{"hidden_size": 192, "num_key_value_heads": 6, "head_dim": 32, "vocab_size": 8192, "norm_place": "pre", "rope_theta": 10000.0, "qk_norm": false, "init_std_down": 0.00287, "learning_rate": 0.000587, "weight_decay": 0.15, "max_steps": 12994}
MLP neurons of a small language model. Each row is named by its layer, matrix (gate and up: input weights) and neuron, and shows model dimensions 16-111. Each number is 50 + 10 x the weight over its row's rms, rounded and kept within 0 to 99. A neuron's up and down rows have the sign that makes its largest values positive.
After each neuron's rows, "fires after" lists the tokens most often just before its 100 highest values on Wikipedia text that the model never trained on.

L6.gate142:46 49 28 35 51 39 57 37 47 38 60 35 54 41 54 64 54 50 43 50 36 44 46 52 47 61 51 38 36 38 37 65 44 44 61 64 61 63 39 61 49 47 32 40 57 56 47 39 48 62 59 69 61 49 40 46 44 39 52 54 51 54 56 38 48 62 57 36 55 40 41 70 47 55 51 62 55 35 57 68 78 54 58 43 61 35 54 47 61 54 53 47 64 65 58 54
L6.up142:52 48 48 56 49 42 64 44 44 58 67 58 44 45 46 51 58 40 63 15 29 54 54 37 47 27 71 47 64 52 40 50 59 37 48 48 37 72 42 64 72 53 44 57 49 54 51 48 61 56 46 37 54 74 54 47 51 40 42 40 56 58 43 68 38 67 45 46 46 40 48 55 74 47 57 39 39 51 36 47 63 35 45 42 46 61 40 58 50 27 34 61 64 55 45 40
fires after: " one", " some", "B", "K", " part"

L6.gate446:59 41 61 52 62 56 51 60 66 60 43 54 46 52 46 49 65 43 51 63 62 51 52 51 49 59 42 55 54 33 51 63 35 52 54 48 48 54 39 72 56 31 53 56 48 33 50 47 39 47 45 39 51 49 56 55 46 67 36 46 45 47 56 50 40 48 41 43 49 56 39 48 51 43 59 62 51 48 41 65 45 61 50 60 64 28 53 29 40 69 53 67 61 51 42 72
L6.up446:57 37 50 42 54 57 62 48 45 46 45 44 61 59 51 58 45 56 39 52 48 50 62 33 40 51 51 44 55 60 40 49 39 60 46 67 46 55 56 38 56 43 46 41 47 45 33 53 58 60 53 65 53 58 46 48 52 45 60 57 60 45 65 55 76 52 58 45 47 43 48 59 54 52 57 38 45 43 43 34 62 49 50 53 56 42 38 63 61 30 45 50 32 65 54 76
fires after: "-"

L3.gate307:47 35 56 62 49 67 51 59 43 60 59 57 46 55 41 56 73 41 25 49 49 39 55 48 40 64 66 58 62 25 37 60 59 54 59 63 29 48 64 46 54 45 49 65 57 45 38 21 59 50 49 42 55 46 65 51 36 56 38 52 35 49 46 30 53 35 33 51 43 43 53 53 58 50 45 63 48 44 66 39 46 47 62 33 51 42 66 51 65 42 59 51 51 42 58 45
L3.up307:67 56 47 49 54 60 49 41 49 44 38 52 57 58 59 49 56 63 69 72 43 48 45 45 50 43 56 46 67 41 37 51 58 62 47 69 50 49 43 45 60 34 50 62 61 23 54 52 50 57 42 60 52 47 48 35 41 52 31 45 45 39 52 40 49 39 60 31 48 60 41 51 44 49 58 59 40 55 50 32 45 48 41 45 44 49 48 73 60 34 49 26 32 38 56 44
fires after: ".", "|", ":", "="

L6.gate317:58 51 47 34 49 51 45 45 51 33 51 30 61 85 38 49 57 50 41 74 50 43 47 48 63 60 50 34 66 51 35 68 63 47 54 56 49 50 53 54 19 55 69 60 50 43 47 59 59 48 47 40 51 60 44 67 71 50 44 45 59 42 74 47 52 34 39 62 39 47 49 47 30 54 59 51 47 45 62 47 56 58 62 55 47 48 49 48 39 69 66 49 54 45 50 38
L6.up317:53 66 42 43 57 45 50 71 46 63 56 47 51 49 58 62 57 59 44 57 69 32 72 55 42 37 60 49 69 50 37 48 47 45 66 46 35 39 52 58 39 49 60 35 49 49 54 70 53 59 49 40 43 34 47 61 60 30 60 57 56 37 51 49 47 41 53 40 28 39 51 47 48 35 49 56 45 53 35 55 69 60 54 61 42 62 55 52 48 71 52 54 68 46 48 45
fires after: "19", " the", "-", "18", " 18", " |"

L2.gate405:56 53 65 51 61 49 68 49 60 28 63 44 56 55 48 59 67 52 52 29 65 59 47 51 68 35 59 60 39 53 42 62 51 55 54 57 45 55 43 60 36 59 23 33 41 47 73 45 50 36 48 39 46 36 38 47 47 66 49 50 54 54 31 36 53 55 72 54 50 51 47 56 59 48 44 41 53 54 57 47 68 44 46 43 59 47 28 60 62 48 42 39 52 66 53 55
L2.up405:37 47 62 52 45 54 67 63 54 35 50 31 44 62 58 56 49 67 50 24 58 40 49 35 57 40 58 72 43 58 53 74 50 63 61 64 55 36 53 40 58 49 40 42 35 59 48 38 40 61 50 52 44 41 54 35 52 42 54 51 50 70 42 43 46 49 59 56 53 32 56 39 52 33 46 40 36 58 42 56 64 32 46 54 50 46 62 62 73 42 35 60 51 42 57 35
fires after: " |", " the", " -"

L5.gate483:59 39 49 42 67 45 57 53 42 30 55 41 55 66 28 39 54 55 31 65 36 48 38 49 39 56 51 53 54 49 52 64 58 67 47 44 49 61 40 48 46 59 60 68 36 60 74 24 61 30 43 45 61 64 38 66 52 55 47 44 46 49 49 59 46 55 49 43 48 55 56 54 37 34 34 48 53 55 45 38 52 45 87 47 43 47 44 51 60 49 66 70 47 52 49 66
L5.up483:49 48 62 48 41 49 47 54 48 56 45 49 42 63 74 49 51 66 56 62 38 37 49 37 56 57 63 44 57 51 46 42 55 71 61 59 47 69 36 47 43 56 48 59 48 45 63 59 52 43 50 71 55 45 71 58 64 49 51 45 66 48 50 35 54 47 41 45 59 51 59 48 40 55 43 48 63 43 55 43 75 53 48 47 65 61 59 52 52 55 50 44 26 33 42 43
fires after: " |", "."

L7.gate456:57 48 32 49 48 38 56 40 48 59 50 54 49 62 47 50 56 63 31 50 57 48 53 57 37 61 41 63 55 47 34 50 48 37 56 63 40 58 38 54 41 30 49 46 50 41 26 56 62 64 60 50 62 65 41 35 44 42 51 46 59 62 45 64 42 47 64 55 71 61 39 43 56 62 44 56 56 40 58 56 42 63 65 49 56 27 51 58 61 51 50 57 60 59 51 49
L7.up456:46 42 45 61 51 41 67 54 70 57 56 67 45 32 61 50 52 46 53 36 46 47 45 58 38 40 64 51 49 46 61 50 50 56 70 49 64 55 43 54 39 61 55 52 56 58 63 50 60 55 44 35 51 52 68 49 40 53 47 48 39 69 46 33 66 54 39 23 60 65 65 44 61 53 39 55 35 49 37 53 65 33 58 58 45 62 48 42 47 53 54 70 37 56 27 33
fires after: ".", ","

L8.gate454:49 44 45 69 49 44 70 50 59 44 61 24 40 60 47 43 61 51 43 47 73 28 51 46 41 54 65 32 52 51 56 53 52 53 49 42 54 42 40 55 49 47 70 48 51 50 36 43 47 61 69 50 55 60 43 46 51 33 42 57 36 51 35 49 63 53 39 42 42 48 57 62 59 51 38 61 47 42 64 42 47 51 66 31 55 44 50 44 57 50 44 64 56 66 52 59
L8.up454:45 33 60 51 67 68 41 56 61 68 52 49 58 55 43 59 45 60 53 48 31 56 62 71 50 54 54 75 64 35 54 55 52 40 53 48 50 45 55 45 56 35 46 52 50 52 43 52 39 56 51 66 49 52 42 48 55 56 46 66 62 40 67 43 47 30 64 56 61 31 48 54 53 49 66 48 37 68 60 47 58 57 62 53 34 59 52 53 47 59 34 57 54 52 62 61
fires after: " the", " his", " The", " their"

L2.gate582:54 35 58 41 50 50 46 34 52 70 63 41 72 50 46 35 71 62 56 52 52 40 59 51 60 45 37 36 61 55 53 40 73 47 53 54 40 63 46 41 52 52 58 59 52 37 57 47 60 56 37 69 41 26 41 51 53 49 38 45 54 55 55 40 52 51 56 81 46 28 52 65 59 48 53 44 58 46 52 31 45 55 55 63 62 39 50 55 51 33 50 40 51 47 53 53
L2.up582:49 44 40 59 62 45 64 41 64 52 52 43 68 60 70 39 68 40 52 59 75 53 51 45 52 48 51 58 60 43 45 47 41 39 41 36 63 39 35 39 62 48 59 50 38 55 48 52 42 49 53 43 52 47 54 41 50 39 45 59 44 72 54 41 43 55 51 61 66 29 49 61 50 50 62 41 45 59 51 44 45 43 37 40 39 37 36 53 52 44 26 57 63 47 49 40
fires after: ",", " the", " in", " |", "|", ":"

L3.gate34:57 48 58 78 59 64 67 58 43 46 42 68 57 23 45 52 38 60 40 56 41 53 50 42 29 53 41 46 52 32 57 52 46 46 48 53 56 42 50 32 57 24 62 61 28 38 46 55 39 60 63 43 50 54 51 41 58 49 65 52 49 47 47 44 57 61 40 37 64 52 49 43 55 51 43 41 41 55 53 51 48 70 59 55 37 41 48 57 86 37 49 24 49 66 61 40
L3.up34:49 46 43 42 61 37 28 29 33 51 63 71 35 56 42 52 47 46 46 64 48 47 46 58 59 54 47 64 48 57 49 58 48 46 23 64 54 48 61 48 57 54 53 57 34 65 48 45 53 45 49 58 47 52 69 46 54 36 50 52 47 37 57 40 50 43 49 60 54 43 45 62 58 52 47 44 46 54 63 55 47 57 53 44 43 54 37 22 51 56 61 61 51 57 68 45
fires after: ",", ".", "ing", " and"

L3.gate31:54 44 58 50 51 39 60 49 60 47 45 54 51 42 52 61 55 50 62 46 67 47 58 47 36 48 55 62 40 33 47 39 53 42 55 52 40 54 28 61 29 28 46 62 48 36 49 61 29 47 38 37 62 53 45 55 60 49 64 53 59 41 52 52 64 49 47 38 58 38 68 37 46 49 56 51 64 50 49 44 42 68 28 58 71 32 66 60 55 53 65 41 41 64 48 46
L3.up31:45 55 43 42 38 55 33 52 61 50 41 53 34 65 76 62 45 50 63 49 49 58 50 33 47 59 27 46 48 30 49 48 42 42 39 56 29 52 52 46 63 42 41 66 43 42 35 66 32 65 42 33 35 56 35 37 47 47 64 58 58 48 57 51 40 51 69 38 52 42 52 40 51 63 48 46 79 36 41 43 40 55 40 67 48 64 56 58 43 49 45 55 37 53 59 51
fires after: "-", "|", "\n\n", "E", "W", "/"

L2.gate361:58 57 60 47 68 52 61 41 54 56 44 41 23 69 38 45 46 38 55 66 71 46 44 42 45 47 22 52 52 66 45 30 45 59 54 61 66 52 45 62 37 42 41 70 30 65 34 63 49 49 53 54 61 51 61 51 52 50 35 57 39 45 59 51 35 34 57 45 47 39 48 54 54 62 52 61 49 51 64 51 51 56 46 71 50 45 62 53 61 53 39 66 63 47 38 70
L2.up361:45 47 64 62 47 42 68 45 54 60 43 34 33 61 44 58 64 27 52 60 62 46 65 50 46 40 39 30 44 42 46 45 69 62 61 50 43 42 45 60 35 55 38 64 59 30 67 43 64 49 48 53 51 57 43 64 37 52 48 57 43 37 63 58 63 55 48 39 45 35 57 42 34 56 50 53 44 47 37 35 41 67 44 56 64 52 51 57 46 43 40 58 60 48 53 78
fires after: "–", " (", "-", "+", "\n"

L8.gate147:53 29 47 58 49 39 51 62 50 66 58 52 58 54 45 56 47 49 37 55 52 47 32 57 41 59 48 53 55 44 60 49 56 55 35 45 61 81 43 48 54 55 56 71 53 40 45 63 56 47 57 53 52 57 47 41 49 46 56 49 51 53 44 51 66 44 42 59 60 52 53 38 64 42 63 65 47 42 58 31 31 49 68 24 68 27 47 36 51 52 46 67 48 50 42 40
L8.up147:52 39 46 57 35 32 74 52 54 52 64 44 54 51 51 57 48 52 49 66 34 49 53 43 37 51 48 27 40 47 69 44 46 63 64 55 51 50 51 57 57 32 50 53 49 41 71 54 46 44 35 61 39 59 66 41 54 40 52 63 37 52 60 70 60 56 60 45 54 61 64 28 47 36 52 42 53 43 45 45 36 50 46 66 67 33 67 46 66 61 41 46 43 57 42 53
fires after: ",", "°", " and"

L3.gate56:48 38 57 59 58 49 66 38 45 54 49 61 55 57 50 37 60 57 41 41 56 41 45 39 38 46 56 58 52 63 72 56 52 42 50 51 50 55 42 44 58 56 57 60 49 68 66 41 50 42 45 36 46 26 72 53 53 55 58 58 52 61 50 42 53 57 36 74 39 48 56 58 57 39 44 56 26 50 53 61 29 47 40 45 50 50 35 47 23 55 48 37 42 42 61 35
L3.up56:62 55 41 43 36 49 50 43 49 40 32 49 64 50 39 43 57 50 42 42 34 62 41 62 40 56 53 55 65 57 60 53 65 64 58 51 59 52 46 38 24 71 32 31 48 54 45 39 52 50 49 42 80 50 55 69 46 57 53 51 48 47 50 53 44 49 42 55 57 54 53 76 42 39 49 50 50 46 55 57 64 65 52 38 48 48 56 61 72 49 63 33 46 52 39 54
fires after: ".", ","

L5.gate337:42 46 55 45 32 46 54 49 68 73 37 52 58 47 47 52 58 64 69 29 52 53 65 58 52 41 60 51 43 49 53 48 40 48 58 48 49 60 35 51 48 71 60 58 65 63 55 42 52 62 37 44 45 44 50 28 50 48 50 45 49 39 55 30 49 65 41 80 42 27 57 35 56 65 51 56 42 47 38 51 46 69 40 57 68 58 43 41 65 50 41 45 48 54 50 47
L5.up337:45 58 33 67 54 55 53 55 55 44 58 25 70 45 34 47 55 43 35 60 45 50 50 49 54 44 55 53 37 44 57 44 58 51 53 45 64 51 50 45 50 37 51 55 38 52 63 39 60 35 33 54 54 42 37 50 51 47 53 63 42 49 33 52 51 49 44 60 39 64 44 50 57 41 54 46 56 50 46 74 51 44 54 35 54 26 52 61 49 39 49 47 44 50 52 47
fires after: " |", "|"

L8.gate105:59 42 57 54 52 52 44 53 59 61 37 45 42 50 53 51 53 51 37 59 55 47 48 48 56 56 60 31 55 37 48 56 38 53 56 48 53 68 42 35 55 32 63 52 45 42 56 47 60 33 59 47 52 60 47 59 36 53 54 50 49 33 58 43 61 63 52 43 37 50 53 63 40 68 46 56 65 57 54 43 56 43 71 40 70 44 62 52 55 73 48 78 49 56 43 43
L8.up105:49 42 32 66 55 36 55 32 31 46 39 59 37 62 55 60 46 59 48 63 37 37 54 36 45 52 35 55 43 64 47 64 47 59 48 64 67 43 48 40 46 31 43 34 43 61 67 58 62 36 49 59 56 59 57 52 59 48 50 43 36 48 44 55 53 52 49 63 64 61 41 43 48 37 48 46 49 45 42 48 54 48 46 48 66 49 35 49 44 56 56 56 57 46 66 42
fires after: ",", " well", "s"

L2.gate75:54 42 44 68 50 52 58 25 41 48 73 44 50 63 36 61 62 43 55 45 34 45 57 45 41 30 50 54 45 41 53 47 42 44 59 63 35 59 41 45 44 52 30 52 42 52 50 34 54 48 30 42 45 41 49 48 49 42 35 50 41 38 56 48 47 47 63 57 51 55 45 48 53 42 41 44 46 44 52 34 45 51 33 49 59 58 55 57 64 29 58 25 55 59 40 70
L2.up75:44 42 38 43 32 80 56 38 39 39 55 60 52 45 44 44 46 34 56 32 22 48 48 54 43 47 27 36 49 47 49 44 52 48 34 34 50 53 59 51 54 51 33 32 28 63 54 59 34 48 45 48 47 41 45 49 49 57 55 52 46 49 43 60 49 39 55 67 58 57 51 56 43 57 33 71 48 25 43 23 46 47 32 48 63 58 39 54 47 38 63 46 41 43 74 60
fires after: "|", "-", " |"

L11.gate167:38 47 55 70 39 49 61 45 59 40 48 54 49 51 63 46 48 43 42 55 58 50 45 35 35 51 57 53 50 44 47 40 43 61 54 49 43 64 33 32 49 52 67 66 44 69 62 36 55 63 52 32 63 32 65 61 48 53 57 45 54 56 48 29 50 44 56 49 56 39 59 63 51 50 47 70 52 51 36 56 39 53 56 36 46 46 57 50 48 42 57 49 66 60 49 48
L11.up167:65 44 35 61 46 54 44 46 56 57 45 39 60 47 69 37 59 48 43 53 57 58 47 62 39 56 57 49 56 51 47 46 49 35 45 38 42 53 48 48 45 62 47 35 42 45 52 45 48 44 60 45 54 55 45 64 33 55 29 43 48 60 45 32 35 27 66 29 30 35 59 43 46 54 56 47 34 53 55 43 54 34 57 46 65 55 44 59 52 47 56 41 47 58 21 59
fires after: ",", " \""

L7.gate71:59 39 42 56 67 39 38 53 60 34 47 59 48 45 56 52 59 60 42 49 45 27 44 45 40 46 63 63 62 51 58 53 38 65 58 57 46 49 37 35 54 47 48 46 37 64 57 15 57 60 55 43 39 43 58 52 40 35 42 39 51 61 46 29 54 50 39 36 54 52 48 50 74 53 48 59 49 59 60 49 56 39 57 60 43 24 52 40 54 31 61 48 25 58 41 32
L7.up71:58 69 47 72 39 51 34 43 66 57 68 31 59 32 50 48 51 46 57 46 55 46 38 42 55 44 46 51 39 43 63 39 42 50 54 55 52 40 31 39 51 73 68 65 53 58 48 36 50 64 52 40 55 51 60 39 49 48 54 30 61 49 42 40 44 64 59 53 41 32 54 55 50 49 56 53 41 49 57 44 54 30 39 45 48 59 53 36 55 65 61 49 58 41 28 55
fires after: ",", " where", " when", " which"

L4.gate23:52 52 48 46 52 51 62 74 58 60 45 49 39 66 66 42 60 55 46 35 63 32 49 51 30 54 54 42 54 47 46 54 43 58 49 36 56 81 54 61 44 40 55 50 37 56 60 24 66 49 61 52 46 86 61 62 47 48 59 51 47 50 68 66 62 43 58 46 51 57 44 48 45 71 58 65 51 37 55 53 47 51 48 63 57 51 45 37 55 39 58 42 54 58 47 54
L4.up23:58 49 40 46 52 56 38 63 42 61 49 48 53 44 45 54 49 40 46 59 52 50 43 60 66 56 61 62 68 48 45 48 48 31 41 62 29 57 58 45 67 36 44 63 51 54 39 62 31 71 71 54 45 47 48 51 56 35 57 43 46 51 37 42 36 43 66 41 40 39 53 48 61 52 54 43 50 65 66 51 61 40 51 42 40 45 55 40 35 59 51 55 53 62 53 56
fires after: "\n\n", "\n"

L3.gate751:55 52 49 73 59 65 47 46 44 59 55 40 47 63 53 57 50 62 41 46 59 58 46 29 54 48 28 52 40 44 44 46 59 35 38 41 56 65 51 49 59 39 47 59 49 50 53 56 41 64 63 60 34 41 57 51 64 46 37 51 51 31 49 38 53 47 49 49 50 45 60 46 51 68 48 35 62 60 51 42 52 48 33 53 59 48 57 59 48 45 46 43 56 49 60 40
L3.up751:42 60 39 51 41 58 55 58 66 68 54 65 58 40 46 53 55 59 48 70 54 41 37 49 67 48 58 33 36 63 70 42 36 34 52 34 26 44 56 55 48 43 51 52 44 36 55 49 37 43 62 57 49 52 55 36 57 20 43 41 30 48 45 40 48 36 60 42 53 50 38 47 66 57 68 23 43 65 63 49 49 64 58 61 41 41 46 46 43 45 51 56 52 47 46 52
fires after: "\n\n", "\n", " Family", " Gl", " name", " Synonyms"

L3.gate746:45 44 46 48 51 54 54 35 49 57 51 47 63 56 63 61 54 43 44 38 32 32 57 43 57 29 44 62 54 44 53 46 65 61 53 49 51 46 34 40 57 67 45 56 53 35 56 47 49 56 58 40 52 20 50 48 39 53 66 40 37 45 53 39 63 58 48 29 55 52 52 37 51 46 27 69 62 52 43 44 49 40 32 34 25 73 65 41 43 61 55 37 47 55 57 44
L3.up746:54 43 37 64 37 56 45 57 46 53 55 54 62 69 49 61 47 62 58 62 26 58 59 68 36 61 47 53 41 59 54 58 52 30 59 26 40 48 47 34 22 48 40 53 54 43 57 54 48 50 63 64 48 49 57 62 64 70 37 42 59 47 51 40 47 61 51 60 47 58 56 43 49 66 39 51 48 49 65 47 40 48 39 66 41 47 40 48 22 68 36 48 45 32 63 46
fires after: " |", ";"

L11.gate418:61 31 31 60 54 43 64 42 43 50 54 41 54 43 35 57 55 60 37 63 43 36 49 42 43 50 31 37 31 54 60 55 55 45 64 60 50 52 45 49 36 45 52 54 27 54 58 33 55 44 64 40 40 42 50 69 43 28 59 62 56 43 45 42 52 33 49 22 49 49 54 55 51 49 74 44 52 44 66 47 55 47 46 50 52 54 51 60 49 58 46 60 44 81 51 56
L11.up418:53 50 68 38 49 36 57 42 44 56 37 60 54 67 55 45 48 35 82 50 35 36 59 42 67 45 37 54 36 46 66 36 46 37 45 58 51 39 43 48 41 51 57 65 41 48 56 54 30 50 40 45 48 56 61 62 52 57 51 56 67 50 53 49 52 45 41 38 38 61 50 61 31 49 51 57 38 51 76 58 55 42 42 38 60 48 51 56 38 62 49 53 31 58 38 41
fires after: "=", " |", ".", "\n", " (", "\n\n"

L8.gate53:49 31 33 57 47 60 66 37 47 41 59 38 59 55 31 44 55 45 54 44 61 27 55 50 40 42 42 48 37 43 48 64 51 39 56 53 54 65 61 55 48 42 42 41 42 50 42 47 59 48 69 57 43 43 30 58 44 44 54 52 42 58 47 44 49 59 48 52 49 54 58 49 78 36 54 61 47 41 53 50 52 52 61 40 64 62 37 42 66 49 66 51 76 61 66 59
L8.up53:45 45 55 46 61 42 37 40 65 64 51 56 67 56 38 49 51 47 70 35 43 40 55 51 51 23 47 56 47 36 64 80 58 53 64 60 58 55 48 41 25 51 49 47 54 29 52 49 49 49 48 40 51 55 36 43 63 43 64 47 49 37 43 58 40 56 52 59 46 50 59 45 47 32 46 43 62 56 62 27 51 40 47 51 61 56 36 54 71 43 46 60 45 51 60 54
fires after: " the", " The", " Los", ","

L4.gate432:51 38 52 53 55 51 73 48 56 70 37 65 54 52 50 46 62 56 43 64 27 59 49 40 57 44 58 41 58 57 68 48 39 41 52 53 43 47 45 75 50 49 59 48 58 50 57 44 63 44 45 38 46 38 49 22 39 36 45 65 41 25 53 49 55 53 49 42 50 34 33 59 41 51 49 48 46 47 40 47 32 49 61 51 37 37 52 49 67 58 30 37 62 57 45 56
L4.up432:66 23 43 63 43 24 55 46 49 63 71 43 59 47 44 54 54 54 31 59 49 54 55 55 41 55 38 49 53 48 53 42 49 56 46 54 61 49 33 65 45 58 49 53 62 55 55 56 76 55 68 48 48 46 48 47 47 43 51 55 61 52 49 54 72 51 41 54 43 54 52 50 53 62 52 62 55 24 71 36 43 34 53 39 42 43 68 51 52 57 53 37 18 55 57 54
fires after: ",", " ch", " and", " "

L7.gate250:50 65 53 43 62 37 37 55 59 56 40 30 65 57 35 57 55 49 41 41 58 44 38 59 37 59 64 51 42 52 45 42 52 69 67 29 45 57 56 56 68 57 45 56 56 43 53 36 70 65 51 52 61 51 55 49 40 28 61 37 39 31 35 62 48 62 43 48 48 38 53 33 52 59 46 63 55 52 50 49 62 66 59 42 65 50 50 52 47 40 52 55 42 59 52 64
L7.up250:39 66 42 55 35 51 45 55 40 52 55 44 55 46 50 67 34 40 64 32 49 59 62 65 45 46 60 47 57 62 51 44 21 48 43 58 52 60 57 50 44 42 45 59 45 66 53 57 48 54 48 44 39 59 47 65 44 45 43 61 50 59 59 43 47 55 65 27 61 53 50 65 59 62 58 55 56 48 34 47 47 39 33 59 48 55 45 60 46 36 21 55 64 50 37 33
fires after: " one", " some", " all", " many", "\n\n"

L8.gate304:54 32 43 54 49 50 72 52 50 41 56 39 56 43 60 54 47 59 48 31 42 41 46 55 38 44 39 52 48 59 65 55 46 49 62 37 46 53 26 76 58 43 39 37 47 60 61 41 53 56 62 47 37 35 56 48 52 51 65 52 50 51 56 37 63 44 44 39 40 45 53 47 52 37 39 61 55 54 40 52 60 56 67 55 50 43 63 46 65 49 59 48 63 59 71 68
L8.up304:47 58 51 34 51 67 39 62 57 49 47 59 52 61 50 43 54 58 58 47 40 42 49 45 67 55 52 42 51 37 43 45 30 53 53 31 51 53 46 35 49 68 57 35 64 51 45 44 27 56 72 49 57 62 31 49 74 52 44 38 55 73 49 60 47 56 55 44 61 68 44 57 36 39 40 50 30 40 49 61 64 52 61 40 51 53 46 44 35 60 38 51 31 37 46 58
fires after: " |", ";", " 0", " 1", " 7", "%"

L8.gate84:36 46 66 41 62 68 57 51 62 66 56 51 54 43 67 48 59 52 44 56 44 52 38 47 53 46 63 47 59 59 46 48 51 54 49 42 54 67 29 33 47 59 64 51 56 56 49 39 43 57 57 53 42 56 43 51 51 47 43 45 61 45 61 50 46 59 42 46 37 43 50 61 61 39 50 56 56 41 51 40 42 70 42 37 69 34 60 59 58 55 65 44 42 80 51 49
L8.up84:47 60 60 26 42 52 56 50 38 38 36 41 50 57 62 53 60 53 66 49 76 44 55 58 55 57 27 40 45 39 43 58 34 54 42 45 22 41 43 54 42 41 63 62 37 68 54 62 47 38 52 44 37 69 40 40 46 46 58 57 66 52 56 61 54 53 59 45 49 39 47 37 47 53 46 46 47 42 46 68 50 42 57 60 52 54 60 57 44 66 45 55 59 45 52 55
fires after: "|", "-", " his", ",", " its", " co"

L5.gate698:46 24 44 54 66 55 45 40 51 59 38 53 54 36 44 48 55 51 51 41 62 46 49 50 46 54 35 49 51 58 54 50 49 57 46 41 27 50 43 51 30 54 48 67 65 48 59 33 45 72 68 49 50 38 56 50 47 41 34 48 28 30 43 36 52 42 48 35 58 46 56 51 45 56 43 60 44 49 58 41 49 50 62 49 45 43 38 37 57 41 44 60 48 65 45 34
L5.up698:68 37 58 45 28 49 67 44 25 51 50 48 48 37 55 36 48 31 55 47 64 48 57 51 35 64 52 43 38 44 39 53 56 55 56 52 51 55 35 48 35 61 46 43 65 49 56 54 58 31 46 60 31 51 56 57 39 49 54 45 55 53 47 20 61 52 58 67 43 44 53 48 64 28 55 61 46 47 46 57 55 49 59 65 63 50 71 51 46 44 57 58 60 45 46 52
fires after: ",", " (", ";", " \"", " and", " "

L3.gate455:50 31 28 59 51 64 50 50 49 61 53 52 70 34 40 59 52 60 55 39 41 45 47 68 65 37 48 50 36 38 43 54 51 37 48 42 42 59 37 56 55 43 33 61 26 47 49 53 37 51 57 70 32 30 54 64 45 62 44 47 42 34 51 58 64 47 44 47 42 65 50 48 47 42 52 55 46 40 55 54 57 41 52 41 43 57 52 54 45 58 61 42 32 46 65 53
L3.up455:62 67 64 46 38 42 56 52 26 44 59 41 48 30 46 58 39 45 43 56 55 64 70 53 43 47 54 50 36 50 68 40 68 65 47 38 44 55 55 29 50 65 56 45 51 34 40 48 37 32 62 45 45 31 51 39 39 46 48 49 52 58 50 67 51 50 47 39 42 66 48 58 48 54 49 47 44 54 43 62 51 45 44 41 35 51 58 52 39 57 51 51 57 40 53 39
fires after: " |", "|"

L8.gate537:63 48 64 64 32 65 70 54 53 36 58 37 50 50 39 44 53 54 51 53 42 31 46 56 49 49 45 64 51 47 51 54 49 62 45 52 46 75 43 42 35 39 68 46 41 59 45 38 58 57 40 52 24 49 45 55 54 43 46 36 53 52 57 30 72 73 51 51 40 38 62 49 50 42 49 51 55 51 60 53 44 47 52 52 53 52 57 56 43 62 50 70 70 42 57 47
L8.up537:59 31 35 57 57 65 58 37 58 44 39 54 45 39 66 56 44 63 56 36 37 45 58 65 56 47 49 70 45 54 40 50 44 39 32 71 60 41 39 28 57 47 44 36 45 52 67 48 42 52 55 53 57 54 39 42 41 53 48 50 51 33 47 52 37 60 73 49 43 48 55 75 54 54 49 39 48 50 46 56 57 49 40 41 42 59 52 58 55 35 62 45 40 59 51 46
fires after: " the", ";", " |", "s", ":"

L6.gate643:60 61 33 60 65 51 61 57 47 53 56 52 48 32 42 54 58 38 40 37 47 40 46 51 39 59 51 42 54 52 33 49 55 40 65 51 60 51 35 75 65 32 38 35 45 43 34 37 60 50 60 44 51 55 42 54 52 40 36 46 60 47 54 38 54 60 53 53 54 29 37 69 63 57 58 56 46 51 38 40 55 59 49 45 53 32 52 49 75 43 41 49 54 75 57 47
L6.up643:50 51 41 37 51 38 56 37 50 46 57 41 52 50 39 35 38 46 43 27 44 39 57 34 39 65 72 28 56 52 37 46 45 39 56 56 58 30 59 55 48 47 63 34 34 52 61 32 67 57 47 46 42 57 36 46 44 59 68 62 50 56 70 46 59 56 51 49 44 62 50 70 57 36 54 43 44 51 61 60 47 57 54 27 52 53 53 47 56 34 60 55 58 40 64 75
fires after: " one", " some", " all", " many", " most"